Weights of a small GPT-style language model, trained from scratch on English Wikipedia.
Size: 11 layers, width 384, 3 heads of 128, MLP 1536 tanh GELU, vocabulary 2048, 21M parameters.
Architecture: LayerNorm before each block, learned and rotary positions, tied embeddings, attention and MLP in parallel.
Training: a variant of Muon for these matrices, 6865 steps.
MLP neurons of a small language model. Each row is named by its layer, matrix (up: input weights) and neuron, and shows model dimensions 96-287. Each number is 500 + 40 x the weight over its row's rms, rounded and kept within 0 to 999. Numbers have three digits each.
After each neuron's rows, "fires in" lists the words (lower case) most often at its 100 highest values on Wikipedia text that the model never trained on. A number after a token or word is its count.

L7.up663:420509519473507469513487544571554449537463528478404523569508523564555422489479476484429471444543520517504468546524472466488501560579433448496483517517453567510540482518519555511526519535500492434463536532505528422581496488532499500487473481552520501532548482500441510536447498540551453517484540527486525513583560492435456511508395442464573500561477492513420523527501509486513464506528469542501523427475468513508447509471502510473577442642604430506534488543548517507548500527516478486533494537436463503534520492443469549474505489551444516450470499505526485465441568451486447505
fires in: "and" 58, "to" 24, "or" 4

L4.up203:541604524512503545433497478464582452544533589450534560446505491532466548466478538515420506571535519518535533498459505505443448458439483494434464530422474490530487515540466537497497489513447517476439497433547536479506541489500466521476552486444474545543528469542516459480497443452472493526504517514555510522469561415525518554462501448591645515497484553512491528421491454409493569487518532495525519483457465520485538462527523506491466491553589482475519508438480464553554499467495552514568503528485506472477523518524534463531538520459422529488520474524472521469485527477518523528
fires in: "to" 58, "would" 21, "will" 6, "too" 4

L3.up536:556489402519485552497510534525467454512501468486513495535465507524537516551492501478440521489471449511447457559511512501533534572427524578488471478507459503443476551543458498521514523504463411503471513503511546536447496429521520517474506485473503545518502595477535517548476494429504447465472529409550470539519535494555509455474510458483468488483522466477566476475462464474508455567494532455444567461535525509537566509508502462484508570512452466512478496481503571509483440473481483517539523431556492486473450493543528564488485463531470491530534480477492458546467540566545492544
fires in: "later" 23, "real" 10, "sometimes" 8, "relegation" 8, "previously" 5, "personal" 4

L4.up629:504487460583508476563459468449490520479506563555507471466581471524529518481466488419515508566540463411501497428557474478496512518545510508483436498465551463520497460505513459455454539537521520530442538480517539479565462561485465428526502499529537489513522462407525538475494562499482448517509545480527406425450481531542481528436517501508505482603427463505505505542566567434480482520533478478444532528549444560508507534515513455557576552498478451545547546482435562421479477527498513452497552507599520526514547562518482512491588527524534511500543500479523536550461584470498559505
fires in: "spanish" 19, "philippines" 11, "chinese" 6, "nigerian" 6, "portuguese" 5, "russian" 5

L4.up241:431493478433470556458554435495503571500474551583516536469528569543513502540534455576529531506502530489548465556507460545453531473500459533547437448487507562441550466452554475532517460517443496474454502514516530461474498546478519462451534508514449410444456567495527538509432526477505474539475530469449502557530552544531461450505510472569507493486473521465537454469514568460425496562575524504497450536508507443513523488517544582468494487508527428491453602563530474478533543504550557481454480434483536478490551470546519515505494536351531466531512505514526489526458517497413475530
fires in: "at" 41, "atlas" 8, "action" 4, "auction" 4

L7.up720:496463585443483415518528511544503518485448502474472532454567469456540484523488477500470484467541492542546489532514479527465526398555554445518554484469442570486469462485549518540508510588526470571458443501561453461469422481539539455465485471482521546548557518588525544450551535456454527453511518542489466443536496441420476490518531471540498429489497510543455484473477470506447501506442486542526458516522497595498477438449464569536493456478511529526553461546512535464487452438533507446511517502525419498482375480549486467485460513533453505484518553553471451565492532517497463586
fires in: "school" 26, "college" 16, "university" 15, "education" 7, "railroad" 4, "railway" 4

L5.up1006:500485427500491511552488538509462465477508506513504492511381514502464510505525541514480440496521425450473466512509503507466468485501507428533452486425541522521496470498502509515519481555471528491503466554530513518487515497436515503511514497557536597552468504497437496459488500508464490527506487538543443552559610534486481596453535444477547582535591475488497561551533455433555562459547572527491462523389552536466521455456564470517494555478471431522504500522460493540572496559445445454552537502577481439535431486433511415500510491463445462508537500408497591527527571508451512485
fires in: "most" 15, "when" 13, "what" 10, "who" 9, "that" 9, "it" 6

L4.up262:523524428494436522512457454453517532463475541481450462504509430534525499565566463558466414532444531473527500496462551489470508524526452439496534526523474440454520510489526511445437492544508488448462554439552477465489451512522533509448565524526518524487537430493472488519556569545491457463476477522497434428524417610424469488536459469510460485511444518442519465434553533528472507497431507482473534540540449441501504516521552489441532487491537447452472478492486475511486487470542543512448554502559502493593460486487524551509455510393504551430532552463554480431470490529453489488
fires in: "and" 54, "platform" 7